MLP neurons of a small language model. Each row is named by its layer, matrix (gate and up: input weights) and neuron, and shows model dimensions 128-255. Each number is 128 + 32 x the weight over its row's rms, rounded and kept within 0 to 255. Numbers have three digits each. A neuron's up and down rows have the sign that makes its largest values positive.
A block is one neuron, or neurons of one layer that tend to fire together. After each block is what it responds to, as a language model described it from the Wikipedia text at the highest values.

L11.gate32:164102130181141017122140081093156102143181135093155107106192131095167114103160154152090135115108179085155165143119119070114157176092102151117118070148124174120153065103121082136141171165152161110108118092057128148098144131118109098115174077116092087138146139141139156162140169126096140165147107100141082183140166149170114152131145159161136113086167149094128150146107057111130149095186
L11.up32:125175134111084150104088072122121182100160151083175154153186096126133121168080075144116067162127110077132161166162082168130125103133109129125065103164113117134123111119137075138086192206143179078148214151142132162118172147108103081120154157123154132123084122106170097186121123143119075121104169110115122085132123165130118130183094119200114113143100094161128159131121097118153170125115
Table row-leading numbers

L8.gate15:107157128158096124164042096106146170074085098120108170062181091116160136115057149155088091136071147066096134127090142083161172122113159136104156172093079161155096140118138172111079136165139129136147155105139144126144135136123139075208094118136140118146119140157129090151070122154075116147133107178164143111180153074106114089114142123108094144107066079109146164133149117093100098152123
L8.up15:120111076079109112102148124070112139161109102073137041134119119061104076103096163075177170144096125149144137143157151138141133130097170101125163162101118067185111114099119056162073152123112100109107148141095162134108151180104117115086116118152122124170085128140079196169183120151189114122106157142155120183164102102210167054145127146120094082147134177183075099163175136144160151134129
L8.gate221:152107114140138086114124075125137111136132111147181071104153101126131101117111140103176099103133148126184172097081181154080124109140185048164095129124125146116133155097117120127152110062112111056140162075148087139117083108147136156130158142110176098137150155097125142178122131107086109131130142086157140118110119135074107107130127129159091163148106101133062167177079192138162086210134
L8.up221:121137135147110075149094105157121119132097136114155113147160111145128108092117158117189087057191077080131180171072131114158143105092196133146123098138179147127162148164106089135115086120092157108077187099175097151136041042084089189116146105131152091125193139119125165146128066115174167144119087139103094122126111127127183133151110133183126102139122101130114136107136168102133112119127
L8.gate345:118105167199141169121082144081127117069111125128152124188135088106078141115143160075189130087156117131123129191096158107150226089146119146167108108155107159094125126127080094129111149137123093143161134164079153128158086101101088132132154136088151141145127058103100075179131122113173167132098082146048128107174107163089100083125141190078120136159172138086123119169109102139098130134119
L8.up345:149086131150154085163164151109113092135102114152134150172175067118131151113133142125133114092116143129142154163237125088106127117060129124176162115194115098122148091158169091108167088122134149073166124114101096120188152100135210135087115125130116130157142128145126131065121102170156123131095156176122123065119117119130132139155140169101107138171164103150130160182104114154137128136102
L8.gate407:150150164179149117106104080094122116150151137235163136157155114115150118125090116178113035176126125130142134171102107105150098137160181104106146072105126211121098143126143147168147125111110126118155139105093167172070095098136164073156119121149126138175155091131053094115089133096099115128135138154112133121125065110082112155077172084126191130112128105139084119129156170054210221121076
L8.up407:161169167137168197124119135135175131082145145152147121119097108110108100114123119135170095110164070163079137135120098122117220132164105191099092114118139141141105148127128142116141173140145094114127153084088162127106127141104139154149179125076094097173133105099077078140189154153149139148045073077063084189098131109143168141179137119116150105120117155117104146148172130094122135134166
L8.gate461:148124095082145066145098107141123104131154124066120151150069178183140130188133159144166132174133156125150111174112113105153153108103134036186100163099124094107107114127044114146183132141179103120096142128108137122107163151138111151154157108165169053131142149076106098142132056116139187088176163114155136088116080104148140134146137096135182095092149133118156093100096107126183129084182
L8.up461:124123087076105137104155106157138168132094142074091096083148153123111116095103129148143162170080137094160133116125116120135112110136107083090136089131135089029118168111177176133128122150165117177128102089105160121175061128082104140116150162182115146145136101092182057102166191128190086155143124165118078153112106108160153119188140090151085163098158086105130123070102085192173065098087
L8.gate661:123161119129115156118131140198140183184121147153142132094118128104174140160147161130139143102140141122144137112095168165116134175130087068133132121128127140172137163147141139105040077117117075177083095093123131149144091097082098115101110182079095141134130156118130091111108089151157131096062176113136185139109058159118105131190126113119089078132116143111127132092150131115138153088079
L8.up661:134200214150155141186108087088105113180183161088119117108152116153135186142122147147136093156104120235151115161136104142082188147136179151108117086096123132174136114062112169101117085102107144179154111208140172082095132117108136033158129095137134091131173117144135098104135075061077139089115146131101143118115118213110173148119107158137123141115131175094154148140188195194130080105114
L8.gate732:116138076104140120076167097161126135146139097123149142081194136156149105149075176099180117117133065124130151226112166144130137150153155165177107101072183149125179164136158076147107126122108154126096078108103106098101125110129125146155164173153053135171167179129187087115107104102164102153169155145143062122120155106067197090196112123121136127133119143124167125088149150127144110090098
L8.up732:159128099125176084068097175187131142129103155079117102125129146141113164170144106152125177122138092126136194141160050129099138123148134168172107121121091145102175112115129061083165161135126082169091146140105103129159060139091102155138198157158164118146109152155163051180181086083119115137097099100167097125102157140084104215163133099109172101112117074128114188141087158143146128100101
L8.gate918:111110188138139136181089117116152106183107200123097115182132117119112180105147173108149132153089173101130190134150191137129164127114125113141123124150127164031162167149097212165175089131126127128186129060162153134105145081129091189148067097136102106092087162180088104161124087119098127142140166119104096113085098135037106124193127174121138140127152100105153132120196173153143147118145
L8.up918:152133154097176079141118158143089151132173172219119138129134166162098160091164117075130119130108158185141141136141185110125119177090168112141142119134194073097160134121168127151175136154086115159186151098133104187187132151200173102129137238114080122108134109099150116175093158105079162134155115115062183081143178141090105159147060124121104107125147108171094151155203129175161117154120
Table cell entries

L8.gate72:192173119165086159151129098125076153126125144069152147144142185158134128105162104059100104132130176110147119128088126127126139085108104138189160205138105166117162124120129111168136159189118124135177138121101147155129189123124182152126087057156099071138175096186133172181082116144125109121122064157159136151119152062163076114120151133124089154114178187126110135078203160156131091131094
L8.up72:211128169117164111161150109154203152076169134072176190103173107124104154160172120076139074124098181164124166190149152207085152167115088104127123067134091106098157153140129133154067103167093121134163148160139121169106087115149101140188138122122129133037117156102165118160133120168128088164097151111180138106160092077163103105110138107102133073139137107158136113109122133084130218111157
L8.gate119:165123138105091096151158060144165120118190099132139129095119120123100125172117114100175108127172174150118168168152138117084194099114119151162124193141128129145062109128132104141147086080133159141177117134122106140113152075084151106097172123180192083139099116146162123186129128145182059157047154153115099122091080156133067146177181138181097162111116097121141146165157108169035157109130
L8.up119:141128114098133097123163036121199138111127107089152144099115088108087140108142063125132087112176112176184149152075134098069120099138183169155106122102138068117125118180128079142171129121152105168145130100122148073115111133067152115144152124255134116138128095105160146093143109136125125077088140208173151129107121171106134154164141181115164133172101115107157113115127150134131106130162
L8.gate360:119147089149135158084174095115095158158164173117129107155155094106097143148135129082148107123124126143115118127128104137161141106092179147225141126079172112160086146175139110141098075087091139125113185175089125101081129090091162047125110097079141147142126121122155154068124128150147160090094152175162102146108166121141115091107107152105140114099069056132157105132189111148084137150083
L8.up360:109135096087106088077092163082148185105172113078071081124175121114155103076080169133183092066184150124151129092104112106180146099169147106107116141121079102130076128167132074133165106093160095128136125214136142142110126109131098081113159123069122174147123067128144110144134087201097074132126174154148166137097095118135095119147111103122144127105032105132135072175100137131069149134124
L8.gate630:139217158137097142105154125148173121135178142135096118153090149109106105147163135098151065078093115183168124147126170183151144123126123093155120082130079143136065157106156110105114107118051109052090125204143135108132148132088123146167133128179157116107120175151146185085075095111126057067110118171110138120127140147225100087166105127084100110068125125077172146118096134145108081103140
L8.up630:158159072131189058092130135105217113161136157121152104156114187151129143110109131080161123133091135063194116113197160162135094142180127129124102135065102055122138143179144121091147137135132205119135135156151157126179108137155186091100122104180197122156137125131069099114162137131150122145088132141134157100093109110141142136120161124032126092113154114160059150115138186115070129138094
L8.gate690:157203059165150074180151127128102117147148107090130143134153142058082076190103156147057096103144088089158116087159142105141125117132158138142133174115108132173117165164075181197108135116110096092128084046161194120129117107165152160191090095090119148114168147172091134112143130081113159138114203143115138135120131104123097127159094127115159171136102133139175098141123164122034189136157
L8.up690:089086127134108103123144178112110115150150108144111141115117136112167177124135163153175062118176134113148114131123162148093168111177159102106138104143091099196170101147121112152114133085174202129130113153163031132134142119141125147153083075168156150137118139090091118172178203096122122129169145107130140152117059139058121142106128137174130081046133099119152142112129113066174071146072
L8.gate730:188155084119116106148127141100189136116169124112050140176118131113148091149138131145167123131148112160165139153116162158127157163142159091161159071111155153104156167158118098128172136152135128127103104153058145045115111100169198157131123114201191113103116114106128083207105158141123061147141111184091105173107117141130122103116176094091160121135133144108150122082111119162135124096149
L8.up730:150129107113100134111174055160130139146168110073103130132154124137100146108111124104099096158157121080173115131161138172070103114105144086097134135168137118091181151183142083112117092122124187085125132165136166139131140161157120153080102115143112174158134169159082153136099109102125068054147075131153120120123090143133148097116176126112103173140100140128107080149151111134097085122099
L8.gate752:126157086100178134148093149123111111133139132117127119132110137108141117122120095111142083129086148112144054109158121135190111130113140132103151108087082192116197115154123118127094108088122169146058174191166125103155136118068130178116121120112103123110108105174115146152082117123143146077133079151101153140122113132188112172102089086108070136143189075156162103081134156178137127106154
L8.up752:137128132146172127089106106144140098140116096114127121110100151072188080142148148072137212060171167153161075199094147176115153176114115132164136109083094115138171132141122109088147180105136137164127142166154078102150158102100148091159132164102109133135164090109090130116164109084117153084087146147169119134170168116095067086148142106144103142107143096176099127110114131158134093148179
L8.gate854:122104092100200103171125160151162083170151144152151155141139141140104138128139132127187080091108154144167103142099087128141114140185093117183046144112147133106138132184151140132203139125131091115091150072088126134126140149156173191119111210104112107099154170067096121144111110113163191094149179175110076114081159107073098108179158141147146134055199127148115111136132172124160125159102
L8.up854:109133154143095136088111158071093163076170078092059162120117198128104140104142120114101128105185101119145129039136164155133104085160132118090207089144126101112103106115057191112112154115081150139157120130126095089153085094119151102128103135126130163131061182144102140129121199147172105143137094095150088173114140110080072119107195160155117112112182153099078158126156123063088148075080
Numeric quantity values

L11.gate598:137100151114127113142113128129176160138178133083170154140087142129045123151156152134131097140163096131102143100138182154164128115077081150155147132074160117100106136141151124155062073138119086147100144166139083086142143167153116119122125113113140146155174134120074128120116070100097100151105180133150138122122133124143094132155108083210086147119159147154144118041137158122161121153129
L11.up598:168118107139117186108085155138076108192157143139122123131054116115146167126127098103152115088096105143122135102154159149107115123102101157154150115172142091143075151167164157168119068080102125131087139144112143127123139163164137137101137101121149157120134106155131094057143204151097187129098139116114147129121181138137130139161125134101148124137096111101143119074173089170078086126170
Numeric values in parentheses

L9.gate92:198118108124096169129144158117094135073180142072131088103184126094105140095131181136158136093096121180123149061157158104117072147203140167136157126131150117105154145133181075095143136097093071152142127125127109165140150122103154119162148170076106158117134062119183156169120097169145120137122091171076136138152115109109095155149073149144133180123126188102186115101088127108141123080136
L9.up92:157129131184176104060098095113130177078070146104059094088117129072169100112190108103159140102151139171186142118207133063095151129123102071121186119081083160131111136139165171071130166160074147064096056123127098149083127141103190095112097122164153133151141118129136097169138131134163101168139178115104066118147153147125116141146130093167205135135134132105105127097129072118130142104181
L9.gate151:132175094089134155123127108140131097130154116122130147165145122138094108163178122145113071116108148146102129179087106143176115140150125149133149163148177155137132135111103126117108095144113181148132136180142146175173122126194146170137128153183136118141138114147111117180144160109121149109129195078136124146126157130103147122093152235093121135095133111033184150143174156168112155157123
L9.up151:123115097105150149114090118112117093146102119101141103161147117072179112183124114158135147140109142065155119131138109143168108101129174135101094160148164119133120088103052094128077107200093070104133068111123205159137125101114125137152059172149099122112166166158118180099129133131096225122158117065156106105180191121068159156146108168122139169130125138096144158145212102145141089172123
L9.gate241:168147115073136136105176135119132097120142143152100067172103115107140144134129156150120078146115135152157172128107132109235114168121155100160162107104131147102154072117178123144074104158089144150109098126144116140159111129142113150085167139098117145138168154091096196062156090149080131100157117197141159155130139097139137182095137105158147120160078121137134123116143109137177113171093
L9.up241:102175109109183122125097132162167103133149153104133164147190138111136173110144071140163142165146154107155145106147096120124093170109137156067099128115145055129115159109170088168185073140138121184123125152147167127056139109146134134124135138149144147103122141054183112153168146169140172162150133109131137133127097107148137087123087169147174137159125133104136142124114147143122065108196
L9.gate585:163055138105166146149156119140160076152163141119145142119107135088113159143203131080134118106133141061094176087084136109125128105133123094127151149182148142088127117173120149155152076113117152198114130077119150149050121101111122098138135230123133153154171149099151101173146115188151147142089149090086103077095098124175110200117075153122141100124051186137141143115156169124056161157184
L9.up585:100134129068074093130150204112188108114178142119132065085159160073141115090143114109095115085140096164121140162092088161041082151083115102133139134183154088118166143129092096085104078145050152139193167082102112146113084143089143101111150154097141120119151213130154135125110137126159145167089078112097064107122101139139162132170116108085125082131161138097140124139117127113185147123140
L9.gate800:143127102148202105083156104125094136118116120127125135173142161101109109126178091097115105108078175131078163125089105095082147114086130086122118117129134081135118092126121147142055123120129169062127165116118152138201152101157111128104202120120175108161128155125088074146197150140101083138219166061094135152173107141145138200183099140112149148169170160074109235178151114120178165147109
L9.up800:158093110095151160134152129086139138183111124099128128103215150114145096085160141140108115102123157133154143076175133110051095186150188127122072143122142128149127124120147139139126113144136162165063192140109163132154086129133083155148151107162105134110104094141115091132150159107082188157094149120142062089179111139094115164116198165141151157145156118092098192096107113129124099089185
L9.gate905:111129100143128148110140139094142148094193132098161125207172158152186117175144136143152107080163114119155175136102101135139189128116148069149161136132117079183169105116103046143153097113114165132150100119112078195139149136128133123127098133109103083177143175085134134144114130088154145156130153107164109199153154159109123136082149145111144071138089103080128188188125123116151157197075
L9.up905:128088085144168058058145173145098091095106106097122144153150115156169161139144169128118025114106155091115166144111081173165149122124163139115124161169098140136165127096134117115092128157101157146109095094143151118122115136095172142111163146078215129183122132122156104124109164070120101149122168161162137104132171090092171145131109064097116148133137139139178121141098174116157143108145
L9.gate984:146170112142092184107140178143111145103142081120091083149139143091125086215135131072088185121155155119150141117114184127148152090131081164165055152116152098135101121096090136122134157093157125145144081213166145088052120122150124152140152139126101131166126116127127143199145128150081130164087120121134133164113170080176106145098114131113119148116102111124159111175145124170109084157124
L9.up984:137157156107098121127129165114186113124096095138061132096135163125164137095168156140109163106050123108152111122173177120124148102108132131188158165106167067193156100105106177147147144092125097110121130124142117068093100180164139124096150108142125121127098122140151128131145181106146106095126110140137115229118073129079126124125153079131105137113077111105069140121122156131068162132119
L9.gate985:090127124069148068118207167057098123163078100086096121131201140129154138097091165190150086048099138092158179080104114123173099086125158099080151120112087111133114135074132060196100129136092161116137123117094123130141131168116122112153147141132150120170112190160113149144182152105119134154137130103135045102142192082033132097136156191177145077131078105136131135185135114185141172151132
L9.up985:131135111113113169108146112107164145123121117096113102109151141181120106210135165149193144117135097131114151133148079096160147155162131141123099121048106146085145127081145118164150102162196065113172082070103161133138099167148111188170165172119109176121167201172106130119172127058120150200178165149105104116134124132070167081157162192113131133142147120119103164093161114128199124135145
Table row openings

L8.gate8:110155173151139154080088174107167052110159115083174091166135167135187146156136141118116064076141064138111159133126163069173141114154126106142146120084064146141197132124140144157091135123138137130108090110146146161112139146092082067182071159079147159095111094129078110150136074121068147120106183113155122159141197129143119121185135106103070094153108119102095123150133098095117145174141
L8.up8:101073144093130132086104035158157097158129147094110114067125164171129180103122168165103067145165159113122171106119134111082178155085166164121139081114106101118132169110044125122234109126127140078072073115217128098126118121131109120153167114132126156111135110144101153146092124128133177105073108164101157154152130138126141147123135113128107138142102102162140106117108110136101105160087
L8.gate186:142101089169115133080092113146177107111153118157126172118103150099162145142142126131126034127162132088099178107148128148088108116116084152119115154095087089181118151156141157227131095162114167168114072205107161094185157161090161056108109152102168124121098082138070139130098077195110151121130123113113213125186186116143143102070138135098112118148133121146082143069056088110145151134081
L8.up186:087094085130143148185118153170178151126109131135093144071123111110184137111170154142109139105108145162146155173118178125081166138142116132097075093155132064106151114095178135127150121205119108086162157185208140055137120132112120101068110177099059170117187085129190141143124088147145147156137140094143121094149123124111131098185045095138084167117157131093130086163142176136146144225148
L8.gate286:108126095146172074113113110143149108137111141138167152099149109135156153127097120143102077158141133101164153140085165177159137167066101151134112112138141148108097123115163122119135127111112189156159158139154191169094052174105164166072151088143105108097139128124156119140128106148140068135130152076178041084195100149113122174136126125136143120106044157129100155126124106101146151121095
L8.up286:071095140099120166148138112141148140134132064177095162111152161077148139128117115147132114094137143148172123098152094126119128097119151140083160133093119119153116100101117169190168133136129096152053096169087128086128090155132168108077089113171080132108052117100107132100142110132141120144130129183094057134101194144172130155112141114134146087142086076093138096140147111133092111136114
L8.gate415:093136146132167122120131154144189153096097044090130179152103159099183152161081167116160134100146202172142068086079092054109098103142084118159125112138085189087164076112178173149120157117120117153176110119124117112141135106090116124106092121204150114123104138114096097187093053167074125127139094118125125118150108140153100146175161069139085130149122104130182109126102136100114213122123
L8.up415:138127122176088078141142158153139099197114151154099072135116122102181128138165078146172137103097103139106078119157169171124114118095156137114138124145136129197165113126159074106098093140145176092092191145158148216159083107096113164168128139139088163148120157190162097120119137176123136098087104152112127144066150212080125092148079159072131136133119141134120109071156064206102154102136
L8.gate475:155124083124090080194132129124161120159188151089113125098147190114117106142178124136101106122102144154124205102108150127108151071130123169098144101133119170169163131120170093079137174136090136173071142148158141125095113115142169105125131111062111149119141057095152136192129139168076110098090173105119133158117130107096112132093085206151064166134171146113145126161103145067135199150142
L8.up475:121133123140107124112162164196133107129126145138149155116079120140114128115177150092130093085160136139059120055143082089116108102165148148170162113161117123116187124126125075096141142127132148135176214139147182111131132137083082102155119111121070092146139061183121180134096140142112072098098174122145161128127213085148044163160136120145153162084140130159128122094081119120127097176123
L8.gate647:108121129102119103112054127179181113106138086164143142112167146141095173126104153088100103089124151113085106128126121187172092161146179121112134107091160101093138128067062155115120114093089114125136102138133121176172099082141127132106151159113099058130099122112138150127116105189133067153135144135144089106207130157145107134119167088116147170160048148135104177088110167095112150116121
L8.up647:101139152133140142137099155099150131129106065148074154141095125077171097126119153140143140135063159099140199121124133171097149157101097156165162080149110137168125080117165122108114173122116126142182129091149113125158190156135166109130119128156130138071139100153140190125140128144157071135183148184102128107122144169072103166108072151220141130112176141101199129091132108114106118163056
L8.gate747:123136101141149099125078140201196135073137093110139196096129126117196136124121123143154116126159146157160121173183125150103124140091108133061104147132153108121125147139089139120115096109082112110084164171172154173135147157034116136108108178101140106143129115146111126049154096115118155131140179087131073143224157177091084137166115132083083145146156102096061118148141164133121113154134
L8.up747:089089117118111070107135139104177145092226082139163157051155143141142216102184118113166162121141140165114138104103141139120138098141096144117145153133108132102113125146177121149160141120158203157125124154122099099118154168064125151103113063081133227098102094101123139107094164174099159102153099125087128170162184141095212065115133148143131170132135151095146154116096085111166116166079
L8.gate912:159064162175073091068061132138147110098144146118123126138066128122219168110124133060080104133151180105105131079117135154118109071070092155106128147089134065187179136118158147119170094139143163157157119133126145102178153105165177168222097143119075118110144124143155128191091129166121135132113140140093111204136135129179111120122122121185086115137158103129066074130099107112113177174133
L8.up912:109144140147174166121090158138096137136107119114133189140104112152104113160173129134091089112114103152175141138043130116117104141116143131142164045151061111089148124155122123152117128159093105125152169103168160076093142164096119158182125160166097147103117081106165110172156169108115153170109069117154105118090129147108098113182110170162155145142110145124106125056136100172131135143055
Table row ends

L11.gate63:134197114175105047102098174122150145108116121083171141095168156157112094077138137182146200120103200121145107112106100090178176060114141121121128168186155129103168100106076135108120097106116094098102135079125128125127129135198212132116117095145121102139119146099132129096084101150106138067099162146140204095112102145091117142110074219032130172111157140138139171181134121153166136091112
L11.up63:160135086148130141138143123138175146175128049143101162137089111187152146136119127097136144093140079128124105074151136172151081143106121151160093140143126100134137126100087151165175172145145149084162181181079251125136164134102166112090162154090147164191123115146129166153124194174164126092138098144125062121062185152142094105078109120147122110138082156129178119163122147112119122071134
Word-initial A piece

L9.gate154:107151119094139109128108123136106168180130096118114138102110169158083140117102121056106151132107196089133122132145135140180068106132120104159130118080125179121078135169196081187152104101095117140069092047102161090103169107144216156102170078066100130169122115102097160149055165176143117122081050139130124167064128096080081151133129117147182144099106130098131165154087087126155099105123
L9.up154:186112088139088080120121110155115197100137159148071118152095101127110094141157122117112119178144134113128134219133201147110108078085140163107185196138113081172068124119110124142101127115127089126122133154140126146064127203110109136199061118203143114089188057144172077096089125158101133118030168114185172085139119120144142182125155081119122156164093148154153121100130041110173128107162
L9.gate229:151092124240128149163128137158112211120096147146116109073048210202070079070082130169161118032079100109083170188107131108122131145078093122081113114151159083114077097122148148186107140086160130140118118156123106113132125093108054085193136151117102130134122119127145116099088138170053084176167092131140125163121125126162153156109073167081082126122175161139177170112189149161128156081170
L9.up229:145165135113064100144082146133129176107111142105104122153084160147091100140138147172080051149150124087180087131108154084091115121111166129132163129214132179145119052162085153155154114126188109089139111140107125117101114109109156106128099170085170111125139157126124092168110148175113090149107136179195115160131150127134155141141144070110111187092108221146138147129200213120191101096093
L9.gate319:148110230097184135141103165094175118125173129179131154087153152148184131136179177124156163137097157172110110079158151132174128113066101119099086142135191080118129127098144156113047120152146133194112138121122119101185148154130105142106088155146160201134107170145106152146117197131143143100077094144084140134220141167099132121145118181176073082165123150165161114129168121101144116123129
L9.up319:125091100085137118108122078147187126147123158135124164179117110134147139090073102170118150122115112088117109128151128184110114096055147087115071112122173142189100106113180092113153138130115138139145094087197080117112116112135140113093142118121114155136183134100178108135100201156087091107085104116116116089118091201168132100170129101123154111101135158102178115136158160124101110024090
L9.gate332:103112133082198139105140135122131130119122125169098132135147103131126167127136168162042106145169179159122156131169190156163111075080117149138113119082146163133136130090177111154087154142145153134121159153147150148105123129116099140101129126116131142125073173133120145128137206130105068093156109085147116162114140130168146148080128120149114109184082107127172164113170219176139105140117
L9.up332:162121076116117075132128182057130166151149125160115117123218111070148155162143171186120097168106177187142127090186177190130119058101127142169155100195108081085125142148152095111115141152195150119146225148163135098181135127166170059084154136158168133134116122159118129138140145092128122066116183151163136117106153134162152136107118115090133132087118133149105158161127150002114131078090
L9.gate593:120159102117148113134178130142095110167165073132146130142136192180120053160148123162076108061137158167145125160104144128167139114138096156117109149151099082167105093082096098166093170122075100161134138125153215123082146134149137127113152179105099140159145121069102125155099134147088116160087179146186175176190092134141148153090146123147136088097094103083091148187158145133187092119136
L9.up593:141126137178114132108139169172113117113073182167157076190071175119175062118072167130070133076097152117142177114125113167129151042090158085145084146144171132142082123104123044168162139102124157092164136147119225100128164109164103182156096109134170134156226122115153163124167162191188153149107126116139098091144132074192146134102132137141145151137060143135140137128132128117152154055098
L9.gate611:110124105109154179157127117127108120128198125096110175144109104103127093148171110122132148093074193130091135101117154104108095093076143201065129130111122108142142059115108100106120163150097102089066101128112130090138071175096078062121124123091108106120107154130133123211145130204144145118097161139139151104170175189126116112088090118167102195131070135112086105135100117105186123147103
L9.up611:142134157120123223087109106145127111156120085140181141132085086118144139162102083110129110124145158100137095062176098199140108088030092195185103169087144092156084136141147144126122108101132147187127160166122153126157125132154119162141096162168191190150110130125128126130143079126073102073104124115110140148170124148141099122072147111085147123116180133165123113112119163137097127163102
L9.gate682:157164092141155114132120152152105130138108073100174114103118111134112135130099099144169140103134119095113121150103154153152119116164141193099122165137171176152135029132127185092122123116107152109145124109194152147081170140151197111136146129129092091127124147076177180156126109094131118068191056178108137099116085182110109071092117144152146169175140109150179135166112109110135097134125
L9.up682:140136116136124104178125079140151153156087119122171147142146099035090187119155117175093115179135127147095130085161122171095126104138118143122166085162092124175153100092148098155098135121093164113162110116075239100128126121133160135120161125118108119088081159051146169068136171097147143118114082121125146122066115137141158116156104093116150166160078176130123132170109179146078149154062
L9.gate841:168096080146076104150154115124108152195123158158128083101107118141114147126074144186172165187163156119080106207138096094114165049093131093182094123101124152133138101144130156095099149149135115118119128083104107183166127130158166151120083144151148167124146140130131144150110152135111106131171162151167115067137093132065104116082140128168158191130218081166124136120141071146117086145130
L9.up841:111164009123109148101096144068067136163133124147094131127112118117133127142120150140139082108084150095149152084180102119061116058147102173167184124154131183113175124082122198156126107106086067122145130151135173058143199148147148110153102151106086162149137112102100122151146159210160161125156135164121132084139081134103115149129102097136139139159000163126069158139170139163136118114151
Word-initial capital letter pieces